Weights of a small transformer language model: 157M tokens.
MLP neurons of a small language model. Each row is named by its layer, matrix (gate and up: input weights) and neuron, and shows model dimensions 16-207. Each number is 128 + 32 x the weight over its row's rms, rounded and kept within 0 to 255. Numbers have three digits each. A neuron's up and down rows have the sign that makes its largest values positive.
After each neuron's rows, "fires on" lists the tokens most often at its 100 highest values on Wikipedia text that the model never trained on.

L3.gate421:131122162156145102137083137135176097144143136126180096065144141074087098074207110139111118132190188138149152115172159069147125161136153114112089145129131085132123135112066117139121118074106164137154136113112128095086122149127138133089109134133091097168117127130079145087175069059165153069055114127084083145122123130118143110145148085108115110167094174108123101155135140101172165091133196143165129069094166177062217189115144116124104116077157122111127151131131145098104128068098167143068122083115078168152115129161107171106143065129109141188143154134118121178139204111122194168
L3.up421:150091105109130172096115163078106119137137089112144085115164136145120123085146179132108124132141120070179143144191164100094110165158142091138093153180121088120124198104122162119118096146154140174103213146060093148130144124192148075140083113063119103166132124061084173111148079150107175135119058147148168161094161143125171109135141106159090153171139165168137104169113120090138123117157140082146171087131179155139155213121097150152175128113139188115129152148163109094095132080164128078101104139082150099130096177072099108179121131180116134164141091135151152158131152135106125139
fires on: " v", " V"

L6.gate260:057137138152139106090103101132117084124138117135142126144136141106088124141104118166122134080168124079131129157117202131096184198149113114165105141101087078126082134146115158133092183098121122184109104128115130146104143055109107115122156152108123114129115129149087097150133083102094144098099147184123105227073082085126139165117095118134141201130109138108081132107173044106161094177106102146097044104098164114120154132135157153104225131117078156097095153184129145130107165130142165070085115150152138167128114138137083147129105139159156066113212115064150128150151120153132157109
L6.up260:176138127109112165130158116152121156120085120123158175147136138164115148127088118180141094133129132093168145101071157179102150139166211140127132143150133094087141113161168133138126078125119112163112128133090152100133150085097131161111151101166179103041142191117090117127086086074091119165172135117111102112167081137137155169181154130135118066111094128089048096111210186053207109156157098120106160157101185130144172133158097108135076120124175145158154112094136157175152156150123109116108068103122092156123125136152103118090177095134101146108085164157124111108068156080167163143
fires on: "er", "ir", "ul", "ur", "on", "un"

L3.gate527:148127093121175130143121128115102113147130218154166102117133168054149176179145078157168125116109196094157148133180125077162165140104136154133064172154164132154093120068126146090159124154178172134145123151155152125127126095172132117121173090116158104175098074139101116160094098120079135084150108102122144066164123152101109122114114106130090145138143146139172120147078194162157148044098170122151132098111195119134167152130124177097115115132079101171095104114134168102142157136134144094199074102090116097159096170154134108136119144188136142098092072105146068085138119119145078121
L3.up527:086114159179165185098110102114077129136102076053113096119154162152138094092121112118138084150072128125101143162206114188174122145113133145129103210119112132161112182140113155125132139127173120146099120150102179097055125111144051164083142066103126146150056140136127122103111101148155112105176167067128117097167139131139064146165049134191090116166124125163141105135145151185116149084162131138139089169109129116179116158131144162133150073116118141125067127070115084150196100114091160089124109156124139099170157179125163081172089136097119077169139126116111058208148132114135084126
fires on: "au", "ee", " iss", " remain", " val", "oup"

L3.gate36:139107136147082163155132165116141157159096119128167101148148148086128108167085085127110125088101196104087115137119123167130095098139119098103182116128130184151087136099168110167114143166180114152074113092173132155129153151134134125160129130116127080174112182154115150133137136174129057108124130091123082101108207128140170069097142109145127092150099170128077140080118098073134170094130162115153111072136178124149165144113097118087116124165155163139178104175118135081139108112160063154159057142164145080117124108109089095178097130204117143148142080142130089159080077112174170063
L3.up36:135117086158136103141126076132140143092134115117116124107093149146161137098124161130140143138140090100161139126112113101156108075108111125113179181172100078120072129093180159173041103151173193156102090192142104134117108121075165136188170121077144115128128114205084069130104189150166189120057140110101082125148117161148133121074083155109104083130141120194122160094160137125145198078101116097079138132122155176112117149074126075135127117097080141135157133130122099121150136210156184127118125142143157192135116161119146136160069093165089082123109179120107121136094094129099174063
fires on: "ia"

L6.gate383:131137121094141144143151130140136182084143104154163123101152103107117106103181096094148115184175078175086103126120074162133159128121198150116134130091133137145080065090133117121106046189159128130142079096127077154154085159114140163126102134113131114151110170086073153166130193112193118159101138161103182115172183124106103082152117134161079118143153142201130140163117151131119078155082129109147101136124106127115114112078164143146128075148115159139139156092099112053085144156121126175168175150068145091155149143123100131158196102120086092115136115100166092146106155192139123132
L6.up383:151119069098138139068109181125081144135128167142229122109159149137129139144114207164156112124110131136121105141148125068138185109174136122182116162178169115097127081103124125159105135125156048107110192137193143137142090152149126180179139065134122127162168121098129092176118168128137114174145117156152086161166160146133107140116155122098085126072159122112086088104151130129111127143140161116105125122106153130066098150138072211104124121140142106125123168067142102140139110095114134106085063080117142161168137198147111111160094147107099203096087149129159151125124124084120164110
fires on: "od", "o", "op", "ab", "e", "ot"

L6.gate417:128151060171127147185134153147180096142132192082112105148101162174065144088114129143058105096187102149127143096106203096098122149148094165137066148098139086164127102099073151112144099139133128070106145176123095145111099147095146133098156173105149158150133061117178088110155099105144119056114130111104102129094126111151133146152081166170084130121109103078109093167162128162162099174059109133155119109132065087065124136122185151132156102116146121101058094150198089145144199149132133138117152146155159140118113126170074130120101139104125051156087120136091185128141142087095139117
L6.up417:166144156088142081085156106115131148132113143086106065080145113138168130123121101170107087111086104148168191096153129078105113130086063163107089080181129148129154102143082187144076137075114104089142142078111143115143092145076065135201174170099134121110103169152136158177136179101107108142153135072130128123178133122100105120109172123110102150080095109156121184134155177202151128108158136146168182110141123148183160128121119129153109173194084146130172137155141110141185133176150134100072158176154174083155091107110127100149117140142125170097099162136118107131123173108154081159
fires on: " ", "an", "r", "al", "u", "g"

L3.gate182:100178106127172126153138166104132076142099190143191025120173150094131126132130103106146130155132133149171132218160146100130140110133084098144099110089121203153093146144118127112109075112122184133077135078183111099118147112160122110028133089243167117167165187097116154140120084152176147103090148154094108135116108146144128083167111094149096119136141136165087158168116112137133131116102185109098136119160134145148140165139100108096139084141105118141152168172114178161149104143153136142142093146121151149133144128095070099193129121089124138153128117140111100124139181190151170083
L3.up182:138132102145099192089104143132116110078174126124099169174120129151121120090176105132063167121112097169115067129128116122171166139109164137077177152162150088179091165137236171181127151109183118139137099149102152188088086116131198168201109140140153124133130140140136112166056109112084153154103101177100108113130109099096170116086093156088098106136174080100184161197136108104145107109096146154097114124131104135128107131111068116097093137097128136119181110096051094162137092115094081135111105096195119089181109110161140147108132128180101085124173131140192152086126074157122162109
fires on: "land", " announced", " Germany", "ia", " France"

L3.gate412:120134122137138157099149127111129127114109079162141135121077078095095155097090139162114147147169069166099131123106174078135113124170152087122152146139109170120162133152103159163142094158167150107154180168117130111176053141152069134065122124134140124041121160186126109113105112099145101103153184126164176119124063142162129074053156099108063177179140161132091110167186094123073122051150104114096155137094128129136134149062092112154147111171144147128165148143083142135184151162123201137084117138036129174125109140163160152088093118145102114086201136132162172134123129101126132127
L3.up412:160115162127138137122121121128132221119093149143175153105109154142083157093174157139142141181116126150105152123081179074098117112155120137192133080135114147114109110158151139122087072021151107218163070173124129104129156140115113102103160055134105073090132140144123153115113081131166070157160144124116148159148134094101079099168135141155110159153135149156110104127144099068140159130127107030071116183150148110125120092160088107120054146094124106065093176138109169135138155126150189084168135153095114151125152137113083161117152101165158155144117126092057081130084172096101168104
fires on: "ir"

L3.gate143:120181163075124150162098117102135044185137137126132080068178122132132135121093145136151153132142176194078135103122137160126112105116141113131145162168144129167118130182147157093099145150113124158183166172156132103097093150126139149107118172083118140116058094159127134139092118067152093098137133146153105125113122086159171131096194105160133087129118145104185156196123079140106093125095102138122145152141126098112179161097164079184131153078160108089112116111067108164060114114143115160148126110183235121094118144086115178136151051106113209117189106125147097120170101149113108122
L3.up143:140130111146096137128067091168149131076176169116118161129142150160136102134193153144114144111087131105138132128148124195179077165119123137106151119153167157145053156197152126140103127116140125178106142164215128085103145130126133122075127080142123144089097080135099159163148101080164118130115066162105094149132176031109107103159132118086122086140122105097162127128084169114165176144091114122109150146144176110091148119146182097119122191141165125115067169157157139176099114114158088154124089114172199082090101068144120164095173120116100126151126068100150203079184073103164089129
fires on: "rom", " between", " from"

L6.gate291:082151091126098130133066139144160154097100156110142141177200182168133124143136128113119164146139096101136107037153143148143103131171149111161140141128082088142140109088134104148118102141130083132197182153043102136137144097113170144104068176133073133138108152088147078123102097095146096104100151115111131092095144135116192174108204152125097130098202138119119112125163110153117115125142145108088190060158120130124111078081127114163067148127103060174116153091131180167132185085147083074067098068133139139114162055149099116140169144179115137141158139126150189148137074100103151100
L6.up291:116134118032147165096120105121124154156151065082138096134141193140174213104123159121132121138178105187167110141115120161140144165119116110146106105184112107067109122067130107116173116120135093153154162105097090096129076152192136083100134118078110169129142140177148126116148106175153083123135115128163105084120184153066140083166116122127087161115144162175142072195091141079156119117152153138090138155139092187125081149083116120169170065125148145127120133115143153146108135106062142109144108152111095120068127145041189157144117085195162141134080150146129145093160105137191103139
fires on: " |", " v"

L6.gate196:148176122125100092090089149132160098109131045142173124143134166120095158113172127157115125166170113154128167107116105143132212063113131160146131150098104164108134143104140099135172123143140060149154091180118153133154128140145083158166163111131129152163097077160134091107117116099103158109139122126096129134083154090098167155171081169166082123100143109096133124148084083101029117161108151143153206087196149174096107100125048140130101116097161098142074148128164089146130164149135116146089114103122169104138142097090112174168168129160157145154144142070118188109185120131133115088
L6.up196:114137093152120102125083132133123131105133074140163086172162177169057122156103202153148159151173132088086141135120167131165161036138132116115111122131125137090094140099141086091140123117105073146139161168103178207059127154148162135098100066090098121089095094141124101122075114113097160127122175105069103135076152104114139101155153208112077104135141167127117040154102102156155148127190099191111107118172189155128155103057117137105143084115145134118070105112123094129105081084125089171091089114096112169155143132134116072131166127119107134175106131130098160145116131144164150083
fires on: "1", " |"

L3.gate297:161085142139152116097100103088183134126152145116168101078125126093131077071124174126151114132164148073165125117139146122141114066141191161105150097103097110066112077068089106140079124075148168089118157152122117097072113158123167143135087139119095107189111108130095111100150101088162121141074146124153148113132111139096219088110129087205089134172051115129131072168116098109127159141159161136103113109110170142134181152073186122140157085108150141081144190165122079097130073100130128163093168104080119106174163185098090160112135073111085161183177086128181186151134166136078119133
L3.up297:125175070078112189072088071151094142142176103128101126131162158161134180166124087138083156134115067161151076159100068169183128154140172122083105140134144161146179100134186144171131074154130103122124112149154159111184073103122122119142153100181058090101100134198148134157109186182117108198158142098134123136180150071120111108070096144185147101090167109153143107134073120169138150115110158138097080179140103094147136112120101133120066153190116107170166085101101166194066108139133109117148151103127148086139162132148113112149098162111107126109088170132139101139149079152156102120
fires on: "ab", "ib"

L3.gate390:116151144192089160084138102140142117108153102115126094103135128131093177175163073115101125129105158087096179155166094114161168163116141151076148132118137155090134147215124126130164079108140200137147146155133121118121141139144123142100121134100138117180086145142082147136082098106123135121170136138221092102115145035135157129113125142132097158159177109134110185097131154135135131075150042178132170107114075169124113092097109147147099132125135105103149170069162089183146129109130159143140088118079117115107128152140157089127158099109041143184098136148147074083143205142071098055
L3.up390:179120082168109088162150141124131095177124118118105133108101108141134199096164162101074146148147120145173149135138091145140051142134074145149123160165138085166148132139115145127152167136159176122170084152156093209181178158138164108119145161055168086136218085176096101116057094105102158139143125051117119161103167117088092131108126103081119126135140139146155153120093175170095178115116102175079121144142087097126127169142152100161127166159160097122122106139107145174124080121152190121078089085118096084126120100121161119133081154073087181120173137148101121110087091110094131099
fires on: "eth", "ob", " sett", "esc", " desc"

L3.gate48:137145152140170094194076122148135039147136177110087059146204116174115117137134127096141148096098107140107148112152124133133121123058131061128085143147110162139150124148168191173129106126139093144085105137139161126103130192159110162105172116063112090103119128166112096129130178164104097133093091141145171150137133111128076085120161090087111146143111165184193136157063145180145125102155156041115082157116114152119112109138114098137159117142127128130162142084086119166125132147114168175070128138089105096086091134159130160189185102150127153131096160126176176124092153153180110063
L3.up48:189097080108123112101146132114159081109114142089072149138156060130080100145113182145165048141139121170115136136142091128175162055082066149081142120138082070121094119117153169109090117098146146139068108125105120122117154118129112155154116134151142075082165135167126152106147231119113149135142103169094076148162111192123132137146087107054148138154111092127151092151121136107083148182143147158149128083159161161062162151117162052098086133176164168119112177135105157136153135135143124113136143099095189128154052068194085157180181127113159194126095122071137092147124098146131165101
fires on: "ia", "us", "ade"

L6.gate523:090163098170103039095113097139103123117164090079134143151137111119071180093142149100078131116111121112182095120141105136145119087139160098148148161152139127085103138142082170135080063137141151066145166142189063185091172149110134101149168153117155141099144141156137148171121105110138119113116137054082113135086182101164124170130112084136096082138144141140189162168108209135140142157125181171133120136100072179098071152149147181095175136131119078102095100135112159123153126107104111093123141121168132187192121158104137100197121099146093130073162114117135130156197132119121112128
L6.up523:091144120154117135128124164049136125132118107061203138148059117097100135177156136040100179118080145122162110121144112212093133157107139163160143138104144111102114106118094175149108108171177079183122147115166110088119094119090134112120156181104113126091161153177127078140139052151132158121119117081196090143134142146143145098080144128113121144055171128117189145138120129143157109193059148169091081111164172116085158093135138109189123100103096122120099144125143153087150131090158146119085145132160150191134107153109094111117110103150143131108093074099111152152110128196136192162
fires on: ",", ")\n", "\n", " |", "ic", "ative"

L3.gate392:144180137123135199189131101134107057159093140142048115139139142139173151083145160150140139097139101138113184146099167141164088146124175065110115164069138069098148122106117098149152147158109165144173141208172172152111109177087144182096120128138172104118138109117106124098108137128109090101136161164173104093076116115150128081150169151138091156145039127085121112095101151103098149117087139098122147142138116110161138148108209098151168123135152153151104180096083085129136151111128087132090110110112080053134085178104085190111126064186086147089165124167145115127142141132096082128
L3.up392:088147075120176079142154095134127164140143115106107136170168123149118148108123206125122118106107109131098120160096111138114065106151140128185152138148140105109181107203136157158122118103093097116179140152114096111112095143078102092115184116146105138103107089138145149135161130097130111107141139102137091103057091146087162057098139110136103163200119157136058157139146201158095137147115071113130140131132144156130170121134123198098122142118132157100116102114114120149053145142145146090131122118150095108111010159113097054156133101175100145082123108119127135135077084143162136130
fires on: ";", " from", "ied", "°", "born"

L3.gate78:116205177096102166129123118127151123166189122150129114066091105162159151092157172148096098061162114130107147075107160166106090146132114138070166140145081094118094122135078101171164175102046143121162139160193155109141140123116154152099137187143133099124168103134177125120103100125181049138093140056164139120140124133148110142109179103120090079165127133104144138196127079121123093183076115142118182150221120163100143128162078145155113134153152153184103100170114162140098128121133088162185074091128123145151193133153067157083128088144103134157124118159106134079171085129091097137
L3.up78:120148125114129122123085131184109162220139136100126124115103110210169089083114171171141067110166123145127146099096153146139103135162117159084150191177162111148105096144102140147095156104100114149168169128201179136091161090108142136073098124120099085155126152164127179090114160160181068146158148081146122153175146122170121113067150067086123080117040148125123177173111062166110078193113107103113134172162127163140130164155153150125092115135172127151121089167110111148110168115154155088169099163140114093160125166132094178113117128137148113120065069137118149089150072160071098136
fires on: "rom", " over", "over", "ver"

L6.gate63:120168161099087133088142118111168132129155151150118204156125109126096136160139125174101145094139116130159085093088078168173094132096068086096161162140145160108108109173144141083160145178133106147158106070082125075165130149139114170116096185128146082119131169146115156186144147119095059138131148108032215095080099123103121160091095119166108148176128122157138189133125160128057157134097126107150143122123093068128139134148113093086108104174088178134159147127061222149137161144104138119161174101138145070094074152087088097135136041154101169080141143127151164100116131124152132174
L6.up63:116131111157154160102142115144160120110098187165081159143081069146101115187137164091130132089057153130138050121125133084138179169134106104167131121130165138125119129141104193100101118117106111123125150201146157130107135223076194130100078154153140123070172130142130127144162122087099148211091149097151146139123116103139124076093158089094145080137123131132139143155143101143160049190132087106144107098159100139171167050134108148131126105114161183155144157161075130143112159115123128068193138078075161124069101086066128114058126109113165152094133095113140132151134135191094167103
fires on: " and", " to", "-", " &"

L6.gate1:146138094126182132145122148146096157098145133170152110128176160095088138140062110124186147134093097134109092168085113145149133160129119120165114134086136168099073190049078119147124125096092130131092115144204137137117116162093154125102083145134132109137139182075074105170175090181169127147099158142087158113129129094111123069130111126102151156082190186120091122098117156091131111133125130200119169153159125114143082129069081183103182081189097134132096158107097137123140147123139139143126120098123154116121068159100060156127138150113067151188094183121145143108130208120141085058
L6.up1:160148123117138085177115086089111140127065110118176066164126152105152119078154089153105159167134076157115131129079200185120091093107116155046095142156156033137123147100111133153053143126134100126161089129139125125103174116170095121142097174154147086157089139099165136098107117142080224181150137125149115125117155124099169145138124145086174156119158158114068133123127120085132123122147139181074161153132131090139175061105110156123100168176160088130114137139176146140136064166080130147132153124108119167152128149155098145070130116155066170126066148165117192107170173082127136078
fires on: " en", "-", "ip", "ab", "-s"

L3.gate381:151126143089147083191125116139175059159111160131154112147160114109102180071119137130137167174080110129105186104082175141128162100108103103101122115174102156124090187137098145214164132090128084154088120137176078129132083152103127154160127101069059071115098208112128142097114132097094127164113177131163094136200091097184090140102118100165097168113161196178155104139147124103104086156178104106122069155185171182061096134132157124109147128128134146087093111118101178134115083116145141136125089115141123161119074175181029148159117063112120114091111124096151133100126099129108092134
L3.up381:175085125122107120137126124161147072161135141109169138092135086080117118130113142122166192159114063101097192183159143141162182075166136167109095115192143133061109096156146144120116124130089113150136107169146095149100092139143086158137155090149126106076094156136131153159148145107144145158114157182201122118159083099188102084192171117111115083119157123164123134141138173081118120161156157107124087125184137145132123118071095139103158161104142175130146200108100169144115134090138093152136143141104102106048063167180116071168138081116092086115111124062078139100115124175175052129
fires on: "us"

L3.gate332:102143130149144216158168085146110094121138135071113154101084137145118106140095186092138143171186110138069135100126093114078215115091131110101118038156133144123085156142119105103134146119090125183102127191068147121125150201099156164114149126106083134200063088120101149130155123101181063177150145144085096090189090152121119142137100111165122117116191170114119109121110150109164093118199163139128145105132115156126126081143096148097134114093172104074146102105086115239112189157122091129114144122092209120126121151112126110122108101120141147143155123169142142093122148156094118109
L3.up332:124149099129209079125174136163118069097122140110088126123101165165159089179115073144131161114128139137112132107181111100083145088132112127087085145135110114122144145178156162173107165124103094153129111123133116167140152127132100096077169103069187148150082088092135130092184115168143098121130143107161101124195103186147108165107119123146158122104133165101102137141139161106169122079171166133159115147164072162068184119088147090109124116069146150107111188140210108142095166123121120152113057129135108099145073182132140157159080115108142115116155141186124162098159118094148138043
fires on: "ly", "ually", "ically", "ively", "ially"

L6.gate37:090166099128174160131078094168152129119106149106137132175068138171088131173189166081147151140141091129127117093085166155135099177124143162125108110040122138151103152159108145176061122159125134117098118148111120147128102158148084114134197144088121124106166112149149071137165150110154197097135153103182099083100181125103124093109143158084082098147053084126099145093108192165141103158136155138120112115133152066139152128095150127112085087166141156104036104145116088138137068130080096114083114154098064171117136116121114107133154078137114110134108146123097142136128118084060123117
L6.up37:108104099142090112154098151167194135110126175141168083144152101105092179116134160136136154108096119162116109089134121121129170091117113139077222161121123114167148166103159084150129046194173091136068198097115129160096149141115132131091122162092108160080181137153189151175190150057139123071125132138137111079165130110138121109184132198164073118110142120117109095136079222113110162139117142109160124099152112111145075149118110065129121072153144158132110123090182156151150095128136135135112155113127129154099085133104099173117135170109096128134095150179097147134127140071118121157
fires on: "ent", "ic", "ate", "w", ":"

L6.gate371:137153119170212088163130066123094128150104090145138087149125088142122134123115083050158109102129149175148150105124112158121104117109115125135099116150142130140136184159184136076142088159100113061043113141112126126108151137089155088182083130118136210139150131109146088127131138084146156120155111124064085150217136133104128082089149116137151145166110196101102118103096131195181106127103092150152117097118130125099113142157108141165131127107113119128088124133104129089096081157108074196129090096156166115117091127070060054091100136203074121199098156163139134147166153156104168127
L6.up371:093137114125154183169091123143115152167115086140195145110163136166152161122149150124101093172148089145057208111153132098125128164120152086138141094096106091132117148155101187106122145147140141094137117140121115092122157109101102117108103150130115168074154128141116108118198085082174175099136148077135081172112100171105154122108202184092120068172048118110119109132132086061127066093162159126136158167140168137143113144128170075143117155163081151105133142118184110107105155154134119155128090127170141165061115107141027141114135155162081072129085173109165123151079156137155155112
fires on: "if", "k", "qu", "ed", "ine", "le"

L3.gate478:118114160116136154083106149105124113139193066133188094136175154147084143130138126169138148115105177150162157102189170052130164143133107178161093168143139150153160155086170114168134142129118136072124110120185122101115148127220118102061140108137119124142138157146095105127070089116123136121133124122155077086169159144144091142105131101160095138062183139112143190152192167150144121121107085142088151121136092173169134171108140170132078112093090103140113128152098131137135120135152170071114119083119089172143125168128087110166099131109105139102080134169065089092114182112095134082
L3.up478:140148127173114095126141104118111107120123106108113167115180166126091147100097122147146105139099140137131130183161114111176107096100096155056119179133185079117104160178142098146074130068165148145176168158079111154094148091150110086078162129149194113180130137194059116136132086157094183155124109090118123076110120168135150147131143066163185113151077153132094126182190175118115114114111098211137106156131130091166131155129193123110205129095083086145077132118104115130177155149106124109150060112121175104157134127100155113117132088128135109140167085093112080134114157113140152144
fires on: "eng", "rag", " iss", " val", "ng", "ven"

L6.gate418:067134083171132175151079105088123131111097043118143077193139174126137168143129110125107173154119095114155063106118140117122164110162102116106141094170116097148115080083081154114090159137127117117109146130188160151138109142074160135083158139126145150096126104145139083067133061113179166136177183169113105102179186159119167140116157165119080194137080117096138124155120104176084106150137157107132158071170130064148176120161188119123081131142140150075118168115115138124141089131091079165100153104175103163113180179128089140087083088120110109119105156139092100135115147127114162149
L6.up418:162136167142141149111113193130135114142179127082149126164111156179105080086151168124121158035097121080174117078099104217102106122106144159134187115128140130109150117113110139152125119131160112081155156138156129099150150111113083144200126148133131099154162101124139153165132153021119158098071140059126131142132148153153091077105117136136110162121129130182080192162197118154075174125137112082221124115139137119062139143146177116109087151143155094070172061080146137168131188150114111127091140129138121109105109164103112148128149085082100111119113107134105123114091129137147128160
fires on: "u", "ra", "r", "im", "m", "an"

L6.gate272:135147133120182103168102164095156104201081114175134090162138114109099130149129172070167166119148129099137111146123123157137158148115104092142162111086113063121112109121074169099114035124129052054123116162157080084116135154143135147152120144128138177075155115164132090103110132129104061044135126151133061105116133130169147160063211152148127108158089117094100130090141123161112076184122165131163130128178144184157141125079126111138137112146194141091074140181108162171097156067096146078118124118171124086077122151124079136154136099167097120113105098115079108111115121174118165110
L6.up272:125119137130143157096111117167160116123109074147173125138149137151181190111095123155107211155169091073134125124115066120102113115138161124144100132074139146141076145135126156106111102183121189168140048162126091149059106162103102129130115121101085132125130126151122111124156121130193138081155136089145112096147155191146139130156101102100045177183097104100187104090104115142110084113174167150156061167132141104160184125118167060131112151115122182124123151109101167107075126086090183123120203139092177086091122089152196156145150125075113131143100103120148155178117128135132120110
fires on: "le", "ia", "s", "a", "e", "k"

L3.gate222:106153088124097174168138156118091067066150122090167067138136134147125088123111119133067090135155086157161098106090126149107156094133081130088139081143132129107158129212114115150128174157118121160150088131129088195080124092131172099125131150140138131180054104099110164085141113119127139142184113114104106151185119129130080154029160135170113115107122180168157098108071111119106114086163164159136123108118073150121174139132177151111142101105147118115226208126129140122090085112120137165122179164145108071165112110121179137120114139127155170127128147139077168127187107127136126075
L3.up222:158085174139151065076146105141133204160121098121148218103118177112122111172161106090134152166122156115075118106201080104079177120138107128143068075130130163126144128160175146066140141144077078174124193131113145139133148190148079120111182062142120149101104080071142149194184163146162117135109133180173148113122090106143142103146105061074182150189120125060129151120130151111125141133131133109187126122112134136158103066168151123114138141139113133119094107098152129175149189082084120109131131097144156171200080122095100098153198097084127176116150119115152100115101139107136133115
fires on: "ually", "ially", "ically", "owever", "ively", "ately"

L6.gate3:096174153168132137118112093122089173065103164165088112165121163115055149071160135127095062074173156131120127162153133161137094116020083111100075167125126102124151119119139128092122131169143138146118135172147183141191142142123172101130130137150193129144113131142159099145139119186135102129154109123097074159171096175150140110140110149207096119151082110094111086161124063147131134121087158121095137085139102154115137074157155142166158098113157131076034127096085149140157119081145144106138167116119130119154143153120082143124090105150113168164110111148042172170248074063123150110
L6.up3:158083090102174118147089100130114147110094103106142100159169081147159100152170122157123093131138150104089132133101098172190153152113125171146136157169120150089146129098153093170145123094144161102137152158131109184151155171152180123074104070160129084157106125100104151104149109157138141133158127143132191062169165074140166146137101145096107144105108195132157094140156150122090177190183093205111182108116204103151161133092159120143149116109154091155146090066139088116138172134136132094122065063037108119108153171188116070104128114137126109128089083087111160061117133102157104073
fires on: "n", "s", "==", " and", "ome"

L6.gate381:161178089146073122156124161150174129119085081139117125140143174163112138076144136113090157079168148111124108160117101067163141113086103108131076067194116110108144119113142085129120118137085109179054134096140123175128145118072160171088155127122133130098127116177110106122144072122123138105206171181151086097223141174082122099145162163107133083080092095152146097086117110104163170152159093117121113072104186153155165127138126129154136097098148120123114157161130059106125118132073120128121084167118108156136127175101076127115111097180178155115118199115109206078128106072191131132
L6.up381:133180088162150181155142142093133160064130115135111166149109168143225138113181126145098138123170138111102122165131135104079133116159128142186149139054131132094133115198092162142099090110108151135126110176129151130129075125146115121066171176175168168143138096137132091162120076151037110128139160190096098109169133158086140168170128183119105157060107170116095148124108073108112129112173135139094107129101180152132151113141152094162124072116144137172088097095142188174078097167100113124159071128112085175089128166092129092153182111077094162135105151098046151110095140090132155076
fires on: " W", "w", "W", "e", "1", "l"

L6.gate500:122178150087140164120117105119082171112096174125127141088186099144120095120145115157096095119111155129171173162105152153168152132081147150144094138168138121115163151111118158185083082097017156073125100119080186132194108096154115122158086150113172145093076168166069087178119067136134088158105158113122129121125172123113140112129104163138112101102137176144097140125198130135122104143129108142172156123068109144151127172143084152153118170108137106139142100175122161132152147166127099077162124031064083118153139100157121142085148073119095102086139159089153137117162175085155129080
L6.up500:151074182095100136096151090106100163149097125108134149105126113149123100103196117143105110164141144085060135175092045120165116109144139161125177127147136111166146171085151124168104156119080167174213129053097121130156159192158126106096107070174194126106057165104127162086109166157155135203190128101148104127124130158171160160170150121125115074117103193153109156141126114110086122145170159126136189119123154094112065199099133123175194167106187181127113103120104137106116116144109105085151146108059085129130159116169116125103155080179130081075117089115150137094114131113179103137
fires on: "l", "r", "g", "s", "h", "n"

L6.gate412:195161107184119131108101130103146103216101164147134099161158125123099126193153096082133128095095083125092161109123150087106078152114122170100127076126116078131048160179107160102084104118164135087104137133132132093081125153146121135118127167098093133071095105106146139163133183094106157144113135082161167086112082140134115104158161115158090187174149079098121153090135098126112118117152140059128129109187159174149152178113148087091152146101184148122137163122132120140190121089118085164133124135082094059117172146108076144147169123143106145107160157176146185045128111110143120137
L6.up412:131115095194096124110139095088162126138125122098107138124124148100135099108123078122120119111135118099158146141148158111153209122155123094100101159137143128163131160166118119144041133123103141136150103132127165110191230143145135145131102143124133107160122069154134138114144091109091155106027124103165151211116127159152118158067174176099164101081157118070112125103123037113107135176212133131108078061095153091064140065133151109158111145108109166135105072121148155101083157129176144122106081128121175175140075134100082159140113147141092151182111086114077120144128097127145151165
fires on: "ad", "way", " ex", "ing", "us"

L3.gate388:203092098139151132152152182141116153192108103059135178098135183171117118077111174168126129182158086082080141130174103087100111158065108180152201105094090168113059067115123137081104164117077096152121149127129106194144142117127095137153119117134156147146155112124116186162167113119167127091181102114133122111127072067126164187128152116115117072126147095170143076148089151187118155152117139137092071084144182114102104109087160107111149127116091165133129103161114053152123156156111089163067067101127126155124112137157156134123124134080146172170145164129081150155086177132112140128
L3.up388:092128119157132162145145193127165137186113092130134079069120172140122144120165096151119136140139081143101127122103118094105090116084177079139168096052077179141102157158130108068153138161107138098118174105125203167137129095126107175178088168117144167139154156154088129122139130136161111052114157126116142099126145092078173158189134172180078114158108180167143135131081122138142102117104122140120115056161129085050144117096147099157143123118120176099166116138129127120147095126100060158086105127130127140149138194125165179130138131117085167166086117104137163173166118154120129134
fires on: "w", " W"